From a checkpoint of a small transformer trained on Wikipedia.
Architecture: no biases in attention or MLP, normalized queries and keys.
MLP neurons of a small language model. Each row is named by its layer, matrix (gate and up: input weights) and neuron, and shows model dimensions 128-255. Each number is 128 + 32 x the weight over its row's rms, rounded and kept within 0 to 255. Numbers have three digits each. A neuron's up and down rows have the sign that makes its largest values positive.
A block is one neuron, or neurons of one layer that tend to fire together. After each block is what it responds to, as a language model described it from the Wikipedia text at the highest values.

L17.gate415:122160147135093170172097141107078072192129172119134110201084094138132100123058139106120116197170124100124138133161155055117210085148121073060152104079197188158140169105123169112145138121160095139137078077130116149156140118125046143139113090121179138153113123138157160098139151134099103073128141148114109147067120069112108119190047132106091155123134125140080173105111101217115112127113
L17.up415:057140122161071094069157187161110153136127125186163169163083129144143134158136159192157094111106070173198102114176161117159084067154122142139164172121113125124111083142075152135124142101118109125113118086110170080135122156081110115124111163145169151075117131163134140110118134146122121138158105106128122108136139120182145112095152169160098060112146172137190106089126145129175211121113
Responds to: Definitional copula after subject. The verb right after an article's subject and its parenthetical dates, such as was, is, born, located, in Wikipedia opening sentences; weaker on other predicate verbs and word pieces.

L7.gate286:114098109146096105137198129122082153135119103116148109102161114106165069068088102176100131090057155106082080103166101111160142104137081123151167108189155165115125115127147141127149102110127164148158101197144101117110132177099156184185142063095152082084119168147146148153156094072086121142136120085098128149111178108102101182139149205166124101132099135124156121079168103110153107165157
L7.up286:128126188138119113097166107109124096166129113028088089132142090178096096079152128140166145159091112106113171183133096134062130173110143094154157142132121189155146176134086062059182162082075087138094129142205111131087119127125126120094121105172130076146134116128119175151153124120141096135150114070177102109151101068106170136144136100128127112109110140125103168112118164154106184119120
L7.gate353:104168099125126115189140170111108143159108075105113131117144090128192108110113117125105164093160111116101082159128124145038155115057106098101103209142148137135153076162082111086148120120126052098125169116142148106114167145114124110121148130115095120105113146148100157148118152039142122130181143133110165103121098111130182160070106098127096111175098111129065160119147132149184159098158
L7.up353:090133089147105116113137137109151079094072141189139154149108149105179140087140176111146134118139176079124185102153222106136119148143088125143159108127140076119108086112129138123157149111148110105100147149140064141135138187111085114124077127133111118171180143111128130070142189174161140149146148170143131136119153148127150199141093142130125119147168160111086158117081109145090132172135
L7.gate426:120106129173081043100146101135076168089084142125133056132156141109166144134121082177184120105148134120048108136169201137116151108111105079106125161158177156073060148098134181081079149102143136165219137150135132132103120177100117150134102132120108133077152157151109094109103090121144127138161116135071092102110151188145160153129095157168113100188102148155151149139185153148147106088104
L7.up426:083106118094159073155142163170136112177110154113090169165102084129104072150100108102097171173143176154153109194108129116062044144110099139120154092120143129139113092120082123115079128100138103140131190155182166084080124116163153139102171164121123106141149185154106124121191137062132085084164135142174082092123074189146147111110130108092093136166116069102103093100175107166145095097140
L7.gate920:092134120093132116163099147162217101142098079150129126121136086133087092117143116158096138089161153112067058133239143138088140126062188135142196165103105139123162112147088177101117143064066115113159114127122150139094106120128189122111135089169129094199155167143115135077158116173140092137113140168124129090143161129160168151123152149138171095179147135124144170147119148137172116118082
L7.up920:098089151069150093163127113167179069135127065071132130141140072127158133135116112136077085131115125123123063134132169138164156128149126131109154117145100184136166128131111126074093151085083176116144149157196144175137139074143128112106134147122103131113157125099153144156143138147161146154053128191166100114100147128169117183102102043112134115096099190093115103117142084088125112163124
Responds to: Mid-number separators and digits. Decimal points, commas, and table pipes right after the leading digits of a number in statistics, such as 72.1, 8,256, 59 | 4.

L10.gate46:082149112101128132096149106138119090113122143111126111077115120048101106096181161193125101146182168155092151120098112055140108113161128165105137098081172134162171147104133178137114168122054154137116198080087120115125124096133158143133137114136114107131113135076134121076096107073136135137119133151116086189138140174184094147136073052146144148084146129119129089176182168118142145149113
L10.up46:120071097135094181118166149094091153152160123141085152115093183061154113147133152112121118127142132089110103112157112156128139175147152125129176112130074115126082153144163129090156084061119088147101134100103109125183125112136147059117247145099107125036154119143138113096069151171139097124110098131177094130158158103167111133121116152111216146183102110120139154167105164156161183131166
L10.gate264:110134099110128122143185118143156128175103111191159167150105142153125113129091113153201094140197168137087148105142077126155217229137103135099090160179127079135172082170149144077109090113141144152135085172137130110094118121118136187090140147109138123144100123184166173127100059116133086156191135176176197095145109098133149156181140139130034152106122156105169128130151129116151104136172
L10.up264:047151131138107178078163114158122147104133109152138126125114100145148170104162135156093056133141125113103153130126190158077133160105126112093078129102082122158092097160109114103125108133138143169102137150181125166068151175143090096108105137168181171115145142103065162131087105108140127121130096130171136126088130150202134195125163122112149121072133066101148131137086158146091141144110
L10.gate291:102124157082112145074120118141139074110133093186146200116185085147144108099118107157183187129206117163091114165130076128135199093142142168165165174087189087098119151173166100197144131115134146087097066116103125096116130114162105117173136080106144171104132134130120159155161142155135042108153148021129129139149151108169183211139107138113101106144105120152139134092108130104074075207190
L10.up291:122094122145146124141114135149142126135101113106125144102145134141137163112134148135107184095166186175117168156132142141177217120179122119056115122106131193170146180150106134102148140086146175067113127129091189096135075118175100120173160158147126147175157167078139141064101103121128111172089132135174125105143177138132123107121180123152162123113144137120102164096109107158105145130103
L10.gate326:126112186158128156132145107128142111126124198120137143113131149178088118156202144146144137151139154147117083157125106108177111128098141176094154170139166141157118098108131115089125117085113089169158128136108062154134079134111094152152165145113163113088161114206216077144101123146153162112158180109172121122133127103076090159177109140061129114077123098134119119134138138140102135136177
L10.up326:072182104146116111137127149168102093139185127098107131163113143133120097164161119070074186148106134144157129157164097144122121119096202097140117147114109131125068064151152098107127144173104149034141100168107093185151143151141138130114084155172131128096147071190178138139171150127091179164173127113065110114105138126102117107154202083113063145142075096152108188122200082090122173201131
L10.gate356:102131164126131137130167144134120138101188109081151116134127115131172153090143163209094144154118096111076078182147131128105096146097159168116104126160126083078139099176148125149134109103155103175111133157084160151064131057077075091140168129093142158120116106124105164171095066199112177180147150132124088143122071142150147097160077123153086157178158093142100136151175167128074140100108
L10.up356:179137167197138085140141139073151145148100133154124139129165084137118196120118115143110133198180189147154049133061103111147140118104083076113118074165138141121117164070145155088125170137141102151101117144142154125134142156082124073157139103151161142123141170163166124101189171147147168185072153101139093140130149146113160053141152152174125144082146145112090146195160147138038111145118
L10.gate417:131134097186188128045079124094101102136095118158193132073120126151148149148144093136144125149113187165095036143105144104110175096109102157106100150153137090136163123127159147095196140114082151138114083107150131153165132228080108109145163113110112177139118135115085134077117084079111112070181157190162072092160148121146133138151179174174130170173113141144114148095177103131094145198084
L10.up417:136118140122144110202166086116066107115155124135112134172112112164111162132082148144087111130101137164099094072161140063144148134079150187139142144078101134089153147152110152129050050147130131142102170135138096093125140102159156122116094146203117147170089174101109122109113085155154071159052117106139078157116136127158153157132125154160183181060124099178139036106098125144159133144161
L10.gate424:136112187094089162111106157144155119128076066118190159128133093115152102168115123117071098093114172140119081096121175148173154150100113129115106145134097142121140145104155108153160141131076177096104118136163145152123128122102082136092110116164112168152109170147085195182149138143173154161148120134140067155081118109209105176157138140177177136133174104150074136111089159139167199117213
L10.up424:095122164116081140152153123117132129096169110101104101167115088116166141173107126102161102176110130141118127110186155076082138109115202121143135146136197108127172136104119154120045101126088167183160116097115169088106130081110135137144135154169178139106123108134110143086140189137111128107125104128129114097152083070135152145148114157141104100120111095221159153118162167143133203109134
L10.gate707:090070125085139113111123132106140138112131124164163170091141123179122136141135140143103106127121141142110106187129169094119073080189166157109086089171118126120127121182056064136138117083092224075172111110153139139129123082193055135174176123153118114096146124101118117085151133110168140177111160141094112164120164120116163167130135133129137108118103074089093128084098106046118101171127
L10.up707:151185100123133127152101054105120139125135126125159134141176117122089144124122182112095204078120073102133083073119147085182127054158131136120165088060132144095114147127090113088112145116090115102108143158148152128109174151157150145134136162105143105130116069171124134134097151079109108141091141078125081085174096133150117143137143112125161102112132138148113116132132133115140102116152
L10.gate709:117176136116106153186096139138133144090111164210151119125075124120157074168162129146115149080136135143143122074175114106124188103121158161102163172166170083150107095134125201089113140164061161111095140173079123156092159218112143142107146102170127147117081104132093165158143145121065206107143179122196160144159150205100105140107116145173102152106093178134085165108082122102060112059144
L10.up709:144163166119157060140122122142155123136186072109113129067109189153171176125109150122108123130143127141117176082117184128094100121116169191223102182124153093167156098171122114121181146154156080124106095099163115120132161104097129124127127103112093143135210120070168158130128102146087119183125117134175124127106158081178112142143153114103165167144186101079119122155161134103143191143113
L10.gate827:157117122156112064122083104088156108123104122149148170121204107108099166132108126137118110107132127192124138097164167112129187149155181137154109142133085110079098114171175124177126163082129123139117104140112103172084131165087098073168128142117143143120149125093127109113179108086102080152140144166164127096146122095152125173113136057165090083154151123112154120170102134103106078096149
L10.up827:104050076135197138123113142124118153173141154135129148099143107150106187085135186157132131164159116109110086089189126154082104185134164099157127107112151156125133129129143123121138168093072083069146145080150163092132105187143134092187146074159154148152087175123117160154152081098049051142143125160123103164199167135160187112094150104143141142108086106160134142106174165094139112161103
L10.gate866:132185101097139123096125076120120131132132092153146122116078085112131111087124123174160112162137106107078083096076121118075170158073090168119179080125131102086189109131156087101159136130121141117128158107134108114139154163171122135118215048148130111130086142071117149051157211069126124124143190133201137106124081202105130159098117103145115138146112082166152084130107158097106122137183
L10.up866:154162127082103151116135062134155171126136120152158054107093134141168137113119080127136119120106082210091104164194165078086131106136131142119149149134137108095098155165118122102164153096104140120169088153150084116084113116084142083092087169110160144109167175096127153169172105129073150086113077164089071079105132175134111104105127165099136094123176123110078131144153122129129115129132
L10.gate885:182121126143097197080153100135144113129129080087140154096146115099145195112080175096095158178166123084075092105117147076135136099078146141096106139108123178161173111197196079094095174121143139134165111135170158122160108130126150095131156054106156104137176132108192129065158100121086148096117122110168059115143094191172089136145152141108146130131134137206146111127177121133121095156160
L10.up885:169127143111135115092159147079098101103065161123088067135139152113118133160173101183155118152165125085084070139115112137148124133120100119183187104148133108190073108165138121090134139142144085121099145109136120158115128134124082131062138117096147096134166072094205125098157101147114116143173150057124056155111127076146131114145134089203185105096148141104117041162094063086164075094128
L10.gate966:134176159123129125096153097169114144066121076109123167103100109114081119119137107144116078126231115162104129102152124096151109117127140173138096111149130164121082146074095186045112046137169085079168101127134181124139088092034137131103146132107142135125163060106139160136174123080131185120099166151154137111092131109122084118066147073126111143104133176145088105116102100138075193156121
L10.up966:124067099100184122126130089120064108122139134110124181122169122106108111126135117133080101107132130053120147142126150140150110151155084182122166146117113151120150092163106110118165088109035142081133193097089190158192141142131114131054113080164116113137125184089100122147074098099197129110144184103085136098129110164109129122097078134110106105154199191143133157167124092155106055081105
L10.gate1087:142152117163180094152159164185061035128126103136130120087094079131177098099109073132155121142084130153114123138110078204104179134103151141092128207121137173132120194102087133073073143152133106096112188135049128146151088097141123043108130157150084178137174122117148154138149130104125128129150140130133111134151111140175133185118108146146173152144144174119108143082165101125114177116139
L10.up1087:162121105171136081050127196124141149069139143165101117094134082190114129156122184145152169120138109097096138183104089126131142159099148123087148160129138153153119120129043148106130138109112153117195180166132134159145120105143177037132048116096100148134098130115109131106140098167117144176143144133117096165095116090131174089072099134178099141088108176151086089061108140125125081096144
L10.gate1212:148066090137149115111104138122135158126146131167119165087174125140089106183130179108119126118084150166144110140094147093102189180117140122107117126113157068135130106170162169089197102134091150192167126118038113085120106131067173152149123152126174184168110084146102128104185136166122053103156106105185098145111091065110154088172128120158117157109120133133179079140158125156106087111131
L10.up1212:157099147112126095122151167099152078143107177176156132128128112127173085123169180206150089150122105148115152159114160127176102148084053135122155161155161148107191127117126127106116165120120146126108182157143111208096102142157130127128077146106121112180125176084122127120144114136127210120079166118154110092110149061156170141119119073121092127170106127160079141168128081131068154153085
L10.gate1251:127146149130140139157125170094119128175122146122133139119165130160154132132175141134123115085095080159102110130127113121121110117134094144163111105111060048138159053161103142094167097126138134108094129038127144101125135177119128121168117111119138153123155105072148113109127120110132123102105095139150101131123117053065093095180135145130155145045135162042146064151156165132111140138172
L10.up1251:107128139141140110154138191117169108095100056148147137150124110134195120057130182126098125143141121134123114111149129118089135103193181135083110115154152134098135094175146117109124139128133109141092116097165109093106152123235139133070136098137077155102144143079124140110132073102119180082087137145170196094122119137095079132124139089123139118115193126103122127075083117143137134107139
Responds to: Decimal points in tables. Decimal points inside numbers in statistics tables and result lists, such as 54.7, 3:58.20 and 12.0; weaker on table pipes and commas.

L10.gate116:180093120148148161124116134138100130116156182100060185192075160098090146107087157165103188132118149202112151073169136193124111075137136139120138189173112140134180173125140122085154122178111132060163127097169126090151135120111098134108086150154092153148135115098102166133092135118073124161103031164138113146144179155174174121164159114111137102131096135117184108129092130112148160139129
L10.up116:112117083151157114155124136106102101163119146145136151099122129063088204066134138193060109121137107135128111125127153149070159125106096123134148172121139145092183140091120184080124105092095155129144087151134149142157127165179171142084157075099117143064123110133132186128105145136177165112091158139092053188115153132095118149107125113154129147112122122091154079122163117185192123123163
L10.gate307:124141104081151145175091155106116134138109108143131128069129101157108078158159141167132134124150111135112154164118125111187111071153101100085154123168138096135083105123150173139137060168126152139121047095141131176101151165084150104124119057140079111095148093093136091144124146107181138128149143086117099157062101181105147114124134059157133136103164156171160120085124087135118160042108
L10.up307:093153091057087112157159119143062165137137116138076100177140117128148108166139138126079081196155128176150072146136049155123103062099073100081161104121151102144124172089125088125124180119103161092156151155120095176142153054106127112121123117179088111141112117120136085103144120108106130152132104133123062103055089117096125107176111115104189191148089080082139093156151168107072112108084
L10.gate440:149110135088091163106129145098072152116122108183103080121125094083105113084164160167231134150183132195099202125103126106074154134150162127160128105178121103069138194114147076115138159072061140093120084104131146092130141116146080091088096085102179161132137061166157197106174104098120121128082131132103146160147140165104165108174062186139181156134128150133135159193208131139106092111069
L10.up440:095153146149097152134092115096139194161159114074126126123119121163181152137168073176123110100115143178123108168136106093117076144148098135129098097117136089087110128060134111123105122162054139130084132150122126119171130126142086137161071147140191149105110126069138100129050177158143147091109139114112134118127100144078136118127167120118104101166095165183121116113154156195110109111136
L10.gate485:130084202139124062124142135176118175145108198097085091125097115132124107121149119084129141129119134165121100129186086154102179091107108106133132057067118074128125130130090113148117137107135127164155135166144109074066081143188140100119140106155088117193117084175115132126127144134142174168118133140101146087129097150070127128181133117127107113108134143153144124130146137163110089126134
L10.up485:147102122187128109064149170120134102099151134114142151088105129116061160120108073113159109122083172134124122121133130043100151137115096109103155159181055131200153073153130141150151123074107173057141168138158177187103156079145117068142181132170112188174103173102123162125113161118178128141124113066088145113112144152123139086101090164182152071135136115149162181132195175168130145118148
L10.gate666:104085113146044091104143143109042133176123181153153142104137106155129123125156128136160112148130104130137162107153161144158129141193172129090146128186131057129155091142129112182170093140081177062123093146156149137118047109112152104145105133137099128123118082133111150127147118108163124187144117173111126086097115134181119085150137071145091122121075066130100166144122093119132079169143
L10.up666:091155104130104093124117186122092107079164110104163145088127139114062101122154162135122118120181069098139133097108144124117129120154121139173174105126215126077101144114116090057094109094120113092098135084137100147194099128123103106129086094149125144175178123104136131117133163110160194171110128111083108153122135127139145097100124143160103131094119178147177123092144092095099104146147
L10.gate705:163113127086172125132122140117105172188146198121080115104140120195147130161079098139128165103145140185124143142161176152107111109147119176151117144143119139090115158132083145130080074122135181112126140185107161107140081168128087142084165168125113142115151112164159125183069103101112177058117165142049126122163108187101127112183155135094133105135185130149108154131177093147132113086098
L10.up705:135139077139116169100159117173163145149101135111072162123139125076088183066096139139111155114189110133144188115108140134173119127159104155113109144125164077173115139137139151095107154158090114100126120143108087126124134161101115145116135126115100153087040231163101113081115111147113146120102114106073099129108207184137193186092168164152165074172118159103157108143155117163121145154178
L10.gate789:070157098156069132147124064095087108139141172112129180112158144114103122120107166145134157135183096166113118070132142193123119097110185120195161130092104086119110169059080163134117164128153133099122096053154068139149163127099166156050105144123139150129139111087153106078123123128131127123158085052089128160149158133144090115161151129177204079160108111112115155079122124090159132126180
L10.up789:176119157107159103175127134105122129110089127098085135134119141143130105135104156141115097159153074129097135092124122133073114128134182156104149133103131096116143137126066135092155155069116151109198095114129114126104175126130083046097140143107126097167110068124104121110107059169107120201150122077124064129099041072102113094129147129135107094111145152099094118107133133193146123122089
L10.gate804:103134146076114109112101072122079139137162127089162187198102123087088082160103110045182091119106125150091098128066135151087127141114125105114153157127148175135177140104133147155151179084097162097159123083181104094116067138127100101105096127115131161080163058087120133124135212143091088169093061068140116111126116117086235061209112122152137164143089160166069141139103111126126150150141
L10.up804:041117175129178079111139142099123137134141112150123118121114145136118102086170108169200179109073160105117077089102136148097083111100167115086126155123071070134129120095173128170115178098089079116143144103135088110117061137135116137118110172204127115133056068084099169129138155151075089143113071157150091152126083135160194121149121133063120086166088119134151151155138101144126168116093
L10.gate861:137123213097168123137170181125116119181110130148109176108166146155104100178146200109135164154118105097115084078127183149118113144097135141110132115111147142031102164083204094150161103096143135072119099124094134145193172111105160188138119118150113169131141121104195157138115114108164099135107117132187139100089185170146215159131098091133112122109112160078116140081158158119134103121139
L10.up861:141188129186123186143148087167092120119144114129048136148087118146038117094091176143097141143093116101089145094217113133110122027134121119116138113083136104125132217150125115125184106120118164115132149109106068134119127146147116069169099161117137120181095116090127130113104114083106112123098078094083157107096130092168143161112102167152129124127100058111113097116148108081168139128124
L10.gate940:115169150142145144030112141110129213103175114144145150120130188160147135101128109170129157128131145167082131122159126134139165127089166112110216093132113189121234099148141141129145121112101124188144182117104131117119152120169131107126138063135128105149136150137181113127105050076140089099117114155115173147146068181163109148165121172139079135105105143115150132091123137181105126079132
L10.up940:128143140146106163079130118129108119165103153101106081098157197116157136150076171095079137104169087115092138161112157155134116138134106080141161113104132128170181125118128213094124121161127163109155162107147169125106158154085118136171107049110162121123168062124191153142063105122188087122086104136116144078182169125088166105177116158095109119150068134092137155119133146173116113112157
L10.gate1171:118100151080067094090074138080071123182194169181116202132122119169159152095119157190131122122104100143109150023085078063107130104105120124105087087114147163150096042117090180139113112119121119145163119132121074094070146113183172095158150136142136123151143107127137101148115075168155102118124133139126126088117095195201147095142105161132151133103137077088198131132173132086149151128147
L10.up1171:120161133103065105128118120139112098157117100146137138118096124189136065147167164116183116108123131134147169088139124165084160130103164113090169095155178132057153150123112212114060129120102137149094102102060138127186149113175078106179132160116159190153160157200165172155092132152102130107117077122128165077083081110140147148161121106121131094141154102151047093092115170111155117194084
L10.gate1174:073141091178086076149066083075122098183094103146130156105081173169110205119165139142140154149098103154094172140125153116144176104110066132062125119141152120111141132072113133098118129119180080061159115117142110159157139096097158083138091108123091102115134130107084085085144132117148099095096109108144069169108129133076139161135183053127112113076181130173098144146135127132114147171160
L10.up1174:114182119128139175063089124146128084140104104136107124175117060109123101128170099091131084135169106139079099116035100141121131138089153141152171110073091110132096135103126130090107203089132159154099182099103102109166130119147133126149148141122077121139150131142168124159079131104148063106092099100158103053162100168119067173175161094155124215141116138158118141108162101054091141136165
L10.gate1271:211098103110162132169153119156093120109150161100155166070102083137165168092145158169139141127142150169168162107075078099138107114080157173104169080117196142121105163131087126135166079138146092072136148173097152194067158064133120104158165121182078130172197155122107138145156142120107099127133101070117090126124114165147120098110113173101134081107083080148124159144129097109150127124120
L10.up1271:081135087092146099161152128085071151141093207119125114092123162246091216123136079163073130113132106164132144104146073118144091185143111102074154099090142155066110151110087172136132099171124102121129144145045102156142151093092127114192092123160107183164068100166130170131134197101098155135098091092135085129088089076173124150133166102133135141126072121109171123071208188140091154123127
L10.gate1311:153144101155129089144175156121098112106154095086142130167158131130133138135118122169189169093109179147127115144077152109067070082107113110107151083084185081142081105157110146129102094147132131125128065086116148115124149169121134116154114098149121168152143072097125172143162141088110130109135126125046102086103122133132118194173136139136173103129123066143148122079162153099162197078111
L10.up1311:110080116089101086169177108131108145152073137191123104114111163112171113108117088128114156131152074095189101109142097136127139073133101132126114165096073098167142195139143127053135108156164129107141137144106100145176109082124075153110104124147116099158159087180135123158076165115143126085130093079076132103044058159145150085119093151130190111167112096085087112135159152143162077070147
L10.gate1320:134101104143136113100147145120076140187150127164175184133120166134118141161098145102177152146109096151140163126106114110159123126121155119105152101147116160164084164108101128120114161098137110157118168130157108211079135071126143104070153154136094163153153131120071125107115141066072132167089127188108021144066047199106185149178118132130195168111114130177168094093133128125161086096113
L10.up1320:111213130153183103137096094065146162193180159125100175155048160143158131172036115143174101136164138157121113100126161095107118128134137110119063080125153099109156100140113116152145135163079184049065100127104116129152089156166168138175049188141126063095101130185146195125100109131158118131112155110138136143098105103128091087107136110132109118143139137142121152087121160100126154154102
L10.gate1337:098134133129071161158098157140171171158070161162079181094094099161153102125144172142155121077151084129139113115136208090152100092166104097159147123145124190179076116102087151149063134088060131116113097097114153173134130128033131182163123090144117121171146072131130122158062109153140140178158128123120148148099098152116172154126088124179168186134160156138120111075111121134125192124128
L10.up1337:182133179112146101093118057122125190137147135181111103123100151158126118151174104074190159096126147161142116172098116126091160158123107142082146144129200113192142123114144148116193132096178125089127123088137146105142117120104078130124147159191059116160088082165160170086114083129137080154133107198165051129124116134119191120136103126143096134074141158127069139146096118147142114097111
Responds to: Descriptor verb after subject. Past participles and verb pieces right after a subject names something, mostly "known" in "also/commonly known as", also born, located, ized, redited.

L17.gate923:177122133150082109129133171201189161154115166093107086137105075115150157092139086175070198131147102076141115188146112141123120031147116115130178169123140158105128143143107127125176138098085122116127161073127124138172099115187110105123198117090125162163129106096117124174112076100126146108107116136157104118124095133124117136165150105140105125095132094143166157095111187109171100150171
L17.up923:179150122115135159136085115135081126104120151116113191173080134134127095168105156110126150128155098133158134151093126128124155160124087131093180122084110098122156115106183174119118145119153112151117160199113118101071081137089117120118133123102120128119104127203088156159102091120102105088147167188148148143098165138111162114138202177165076155095063154127083149107120103120141117135167
Responds to: Mid-number separators. Separators and digit chunks inside multi-part numbers, such as decimal points (26.8, 59.8%), commas, coordinate primes, and middle digit groups of IDs or counts.